Weights of a small transformer language model: 8097 steps.
MLP neurons of a small language model. Each row is named by its layer, matrix (gate and up: input weights) and neuron, and shows model dimensions 32-127. Each number is 128 + 24 x the weight over its row's rms, rounded and kept within 0 to 255. A neuron's up and down rows have the sign that makes its largest values positive.
After each neuron's rows, "fires after" lists the tokens most often just before its 100 highest values on Wikipedia text that the model never trained on.

L6.gate470 [154  97 168  82 117 136 172 163 123 147 130  92 135 115  75 197 111 129 135 125 122 133 151 156 125 125 141 156 123  89 128 107 131 102 114 114 150 150 142 141  96 101 126 134  89 145 131 143  99 165  94 138 123 115 111 118 143 138  87 165 151 167 142 145 120 134  81  72 113  91 150 120 148 173 128 152 130 118 119 118 147 133 147 146 146 119 106  90 136 122  92 124 123 155 100 144]
L6.up470 [150  92 103 119 129 143 136 152 144 131 112  93 111 145 143 147 120 174 140  87 117  84 141 161 162 131 171 145 116 113 130 106 120 107 145 135 135 123 152 160 106 109 146 155  93 164 128 121  91 144  79 178 147 127  76 135 145 129 111 132  97 115 119 163 113  98  98  81 165 120 127 134 138 168 106 120 148 125 122 143 140  98  90 114 170 110  99 126 169 132 137  94  73 106  94 170]
fires after: " H", " Y", " L", "i", " J", "E"

L2.gate360 [137 105 134  82 112 112 128  85 148 165  99 116 161 141 121 101 128 123 146 141  79 130 144 153 133 144 169 132 128 136 134 145 106 140 155 152 129  96 106 157 166 148 134 122 109 121 155  90 148  83 137 104 118 185 190 157 111  89 104 144 118 136 116 161 123 129  87  94 160 133 139 202 105 122 114 134 142 168 137 134 137 133 176 111 124 133 137 136 110 151  91  86 131 139 146 145]
L2.up360 [120 103 109 142 132 120 105 133 134 110 113 127 114 111 146 100 131 134 186  92 111 111 189 123 118 167 105 147 161 129 124 115 130 127 112 165 127 124 128 108 110 118 168 141 151 120 136  95 120 138 138 107 123 122 178 180  92 141 114 112 126 159 155 118 135 134 126 181 170  84 134 127 154 141 135  72 129 137 132 144 142  98 128 104 158  97 125 163 108 148 147  96 116 156 159 157]
fires after: " |", "\n", ")", " to", " O", " a"

L2.gate94 [108 154 130  82 116 111  88 137  80  95 101 203 155 136 136 110 137 125 111  89  89 127 122 110 130 119 164 128 108 147 150 160 129 130 183  62 184 117 159 143 148 164  91 101 134 140 128 130 109  85 105 128 138 145  82 113 155 128 153 144 113 141 151 141 139 141 147 138 136 108 121  95 155 127 140 147 125 101 129 116 120 157 144  86 118 115  71 107 127 157 111  89  59 155 156 174]
L2.up94 [ 83 111 153 108 136 150 132 110 129  69  95 167 158 151 158 121 175 104 130  89 132 114 145 160 163 140 109 145 116 100 151 111 138 144 193  76 111 154 113 114 119 136 113  93 136 126 142  85  97 132 107 150 128  91  91 155 123 148 137 138 139 109 147  94 114 115  99 139 106 125 103 153 135 165 123 128 134  89 147 149 121 124 147 151  70 144 144 138 115 123 141 126  72 134 113 137]
fires after: "3", "6", "4", "1", ".", "8"

L6.gate236 [ 86 126 145 127 144 128 151 104 122 148 100 130 134 100 140  97 165  95 101 109 133 122 134 118 157 161 126 109 126 148 145 112 103 122 133 140 148 120 146 111 107  83 119 129 113 140 161 122 117 129 138 121 192 147 149 151 115 143 163  86  80 105 105 105 152 145 151 112 120 123 121 121 156 174 142 106 152 130  80 144 147  92 134 136 132 148 124  83 134 117 109 130 131 117 136 154]
L6.up236 [141  96 141 126  97 148 130 145 125 124  87 163 134 134 157 134 147 142 137 139 135 119 121 128 148 144 114 126 124  96 143 156 132 125 166 118 127  79 135 128 138 122  80 116 169 140 112 143 162 172 107 101 152 142 125  86 155 118 158 124 150 142 123 120 105  81 102 103 120 145 145 163 123 173 128 170 131 100 131 173 127 155 160 121 110 126 153 124 118 133 117 116 102 118 139 126]
fires after: " gr", "8", "0", "4", "3", "9"

L2.gate448 [118 115 146 140  94 118 149 130 129 112 141 128 135 127  86 147 141 101 126 116  92 113 127 156 142 145 139 111 116 161 215 131 144 153 100 116 109 170 128 109 137 151 133 158 128 138 123 150  88 156 129 127 103 126  94 120 127 150 115  58  66 195 142 113 133 129 164 124 130 150 145 108  99 146 117 117 169 152 129 112 120 102  98 132  88 120 146 133 106  99 149 125 121 153 147 111]
L2.up448 [115 135 138 138  94 141 168 137 135 129 124 125 135 106  90 134 169 122 122 113 104  68  75 120 152 146 121 163 152 119 200 151 135 148  96  96 122 116 112 103  94 150 101 104 101 169 131 161 117 137 140 147  87 121 109  95 104 127 120  90  84 138 109 133 131 133 131 115 173 102 158 124 103 152  86 102 171 136 106  98 109 126  63 120 157 105 119 144 121 102 115 121 118 149 170 100]
fires after: "0"

L7.gate53 [156 111 106 123 109 119 143 136 129 143 137 108 106 128 131 156 143 150 113 137 115 118 109 143 127 107 143 128 125  94 157  94 152 106 116 151 100 124 108 117 119  66 175 138 126 145  84 152 124 111 128 145 166 109 133 159 180  96  88 108 110 172 107 119 155 111 121  97 139 110 174  80 121 117 105  93 136 140  89 144 143 172 157 108 122 117 171 155  95 106 117 137 106  93 110 106]
L7.up53 [145 110 136  97 124 147 127 110 107 107  63  80 123  91 110 134 133 132 109  72 135 111 116 160 106 144 137 101 182 133 113 142 147 141 113 123  98 108 110 129 132 102 111 157 177  78 101 113 116 122 102 121 151 116 101  77 125 131 105 120 145  62 107 146 124 130 115 115 189 163 142 159 117 108 100 132 158 110 127 151 152 142 145 118 115 192 113 151 142 104 176 112 122 178  99 126]
fires after: " H", " T", " No", " J", "i", " h"

L10.gate481 [136 128 113 118 135 122 121 117 112 112  79 155 114 172 109 149 136 128 102 111 152 130 133 100 132 121 131  79 123 127 178 147 132 143  83 142 117  97 108 170 181 104 100  87 129 106 128  99 128  98 163 148 172 115 105 189 146 147 161 140 113 144 104  88 131 130 154 124 121 141 186 102 108 158 130 141 141 138 159 126 102  98 120 116  95  92 141 127 134 166 152 135 121 141 100 103]
L10.up481 [139 102 108 159 167 147 132 158 169 136 113 149 123 145  90 181 153  88 134 159 124 143 116  95 114  94 145 154  95 144 130 141  81 125 102 135 152 139 105  89 140 161 129 126 192 153 107  99 124 155  80 152 115 139 145 133 115 143 104 113 105 120 111  93 104 155 119  79 148 154 141 105 130 171  96 150 133 123 176 108 136 144 146 132  80 158 147 140 130 118 109 184 130 112 132 152]
fires after: " P", " app", " p", " Ar", " Sc", " f"

L2.gate472 [101 170  95 152 146 130 161 124 137 108 132 131 167 187 112 167 131 110  78 134  91  96 154 140 114 102 139 111 138  94 148 111 144 120 108 127 105 116 119 129 115 129 144  81 144 109  93 138 114 144 161 134 146 114 154  75 161 102 129 156  92 168 118 106 128 108 116 162 129 153 105 131 105 125 147 113 120 115 173 121  86 132  99 134  83 151 117 131 146 120 148 117 142 153 125  77]
L2.up472 [127 170 119 108 120 123 139 189 150 124 116 162 142 148 112  93 143 133 116 104 112  92 114 130 140 111 154 117 134 132 149 145 159  97 109 114 176 111 162 131 130 135 131  94 156 105  91 154 130 152 153 117 136 135 122 132 129 113 113 144 115 133 149 114  65 102  97 101 138 147  73 116 145 147 139  84 121 126 154 129 117 127  82  99 107 154 133 153 125 114 130 137 139 144 205 124]
fires after: "1", "0", " Rep", "j"

L5.gate371 [102 123  91 126 112  64 127 125 149 120 113 146 146 124 133 122 126 137 101  98 127 166  95 130 173 156 121 111 176 165 129 154 105 147 130 104 178 147 163 132 159 117 120 159 106 156 108 165 135 135 128 129 137 105 124 126 148 112 122  89 139 180  90 115  98 135  89 104 174 118 147 110 112 134 152  94 128 129 136 132 151 116 100  99 118  71  97 137 109 132 102 127 143 103 103  95]
L5.up371 [103 131 134 119 110 104  95 122 146 112 113 123 139  82 110 125 126  88 123 106 113 140 125 122 141 124 135 131 153 128 139 117 126 149 101 108 143 195 141 137 123  91 130 164 131 137 166 161 127 125 120 139  83  93 154 126 140 121 139 122 151 128 136  95 156 131  88  99 135  99 131 111 109 141 149 115 113 108  96 120 123  83  80  95 115  73 103 107  95 153 132 125 134 102  70 151]
fires after: "–", ",", " pr", " ("

L6.gate42 [150 122 102 116 136 165 145 156 154 134 120 140 133 129 100 178 162 159 116 131 151 117 148 129 122 136 138 110 137 173 130 106 147 141 137 158 113 120 125 117 158 145 113 106 109 112 124 161 117 114 113 180  81  91 121 113 161 167 133  97 126 161  67 123 117 167 129  72 208 120 153 120 119 124 132 140 115 129 150  93 166 103 169  99 135 109 154 179 123 133  95 121 156 125 127 123]
L6.up42 [114 143 110 121 130 123 166 151 132 140 111 138 136  58 129 112 164 145 146 130 180 139 131 118 124 134 146 101 142 127 133  71 153 170  85 166 160 107 115 113 122 131 152 144 132 129 153 117  73 131 147 158 105 121 145 154 117 115 138 120 121 114 166 104 156 171 125 147 106 103 120 143 140  83 108  82 159  91 139 109 125 150 123 141 114 114 120 160 158 111 136 127 164 126 145 139]
fires after: ",", " ", ":", " inc", "–"

L5.gate350 [131 126 145 128 137 116 151  96 132 120 138  86 146 120  96 128  93  97 108 136 169  87 110 167 166 134 114  99 148 169 135 151 123 129 165 132 126 107  96 111 137 123 152 100 145 146 115 127 192 130 147 125 166 103 102 140 127 142 122 147 116 160 146 115 137  71  79 132 115  92 131  84  89 168 109 129 107 113 123 128 142 160 128 110 110 108 134 111 150 107 118 150 125 150 140 149]
L5.up350 [ 85 138 100 123 149 132 156 122  96 108 112 122 109 115 133 145 118 168  89 126 124 149 146 159 158 174 139 119 179 166 160 110 144 116 144 133 148 185 101  95 143 131 127 108 141 125 118 135 168 166  77 133 150 152 103 102 117 111 110 157 148 114 122 171 166 115 162 167 140  93 131 116 141 157  77 103 119 131 129 177 178 110 118 148 110 116 129 162 166 114 116 164 131 117 134 178]
fires after: " T", " S", " J", " s", "at", " j"

L2.gate121 [139 145 171  92 112  96 166 126 132 143 113 118 117 123 133 128 134 150 115 101  97  91 154 147 125 114 112 111 100 163 124 131 143 112  98 102 137 112 124 131 116 131 148 103  96 149  99 153 128 164 132 137  60 109 133 151 140  85 128 129 115 170 131 113 124 183 125 132 124 130 128 120  90  77 163  97 130 152 137  95  87 124 126 101 110 133 109 130  93 158 116 130 121 138 174 125]
L2.up121 [ 90 135 128 101  89 119 155 164 115 136 139 122 121 128 136 127  99 160 103  90 108 104 114 144 145 114 116 134  96 139 139 166 124 146 125 123 119  95 109 122  89 159 119 129 143 147 103 165  79 170 128 156  91 125 167 168 171 100 132 128 138 135 125 108 151 138 115 158 138 142 122 125 104  87 168  86 165 130 134 123 115 120 136  95 115 123 104 135  77 128 157 171 102 108 172  95]
fires after: "0"

L8.gate59 [158 126 102 121 150 139  91 102 155  91 150 134  99 177 109 163 131  83  77 136  97 176 164 117 134 139 140 151 110 132 151 184 103 125 120 161 118 136 120 157 102 143 164 120 152 139 109 101  79 108  92 154 126 112  99 148 111 110 121 109 125 123 116 119 144 168 133 119 127 155 157 149 118 118 143 128 119 128 148 129 146  98 157 131 170 163 112 139 110 146 121  98 143 104 116 153]
L8.up59 [141 143 106  98 132 164 118 172 114 140 119 122  93 153 162 130 149 129  90 116  87 139 142 148 159 174 155 115 122 140 125 144 120 123  97  89 135 137 127 152 173 114 139  73 133 142 138 114 101 138 117 131 121 119 137 142 112 136 122 132 137 146  95 112 169  77 119 125  93 128 203 122  83 159 136 136 122 123 119 130 106 123 167 137 140 150 148 137 102 100 111 109  99 100 153 164]
fires after: "-", " Z", " l", " R", "\n"

L7.gate408 [145 140 135 148 125 123 150 152 147 106 103 141 142 172 139 146  99  94 102 123 130 138  93 106 217 138 122  97 101 177 162 122 168 160 116 128 131 162  92 131 133 140 179 115  97 117 142 171 129 128 133 133 116 147 122 124 184 154 132 121  91 142 149 119 108 122 157 113 133 131 114 136 163 157 124 109 138 100 176  81 113 116 122  73 118  94 146 145 138 160 123 177 124 189 125 107]
L7.up408 [138  80 175 156 129 147 144  88  87 107 141 132 126 182 115 196  92 191 120 149 107 126 179  87 185 111 104 152  79 138 141 131  71 131 126  92  92 141 117 158 111 117 144 101 141 168 175 127  84  97 112 110  95 164 132  95 141 141 130 144  82 119 130 119 125 107 135 140 122 139 156 133 161 175 140 147 113 137 123 113 112  97 122 128 140 126 169 107 128 137 127 105  89 129 134 108]
fires after: "\n", "0", "4"

L8.gate144 [146 138  89 116 152 125  80  95 135 112 101 120 129 122 114 140 112 129 126 120 135 185 157 121 142 137 103 104 125 121 135 162  93 134 160 139 141 144 147 106 141 161 148 139  66 131 122 127  83 140  93 112 140 113 133 120 121 143 120 125 159 138 150 130 157 126 134 113 132 116 175 119 133 127 110 125 131 136 127 109 136 135 148 144 145 150 106  96  96 134 143 126 174 147 155 109]
L8.up144 [109 119 123 129 124 117 132 131 130 157 149 154 149 116 154  97 172 101 140 119 107 143 136 131 141 121  96 149 177 129 117 111 179 109 166 150 134 154 130 115 167 148 108  79  93 124 113 144 117 131 156 148 140 108  95 153 143 118 162 131  80 160 143  98 163 140 150 129 121 115 146 197 130 135 183  86 102 123 129  86 135  98 144 190 143 112 132 143 137  81 147 140 112 126 137 132]
fires after: "-", " \"", "\n", " (", "res", " pre"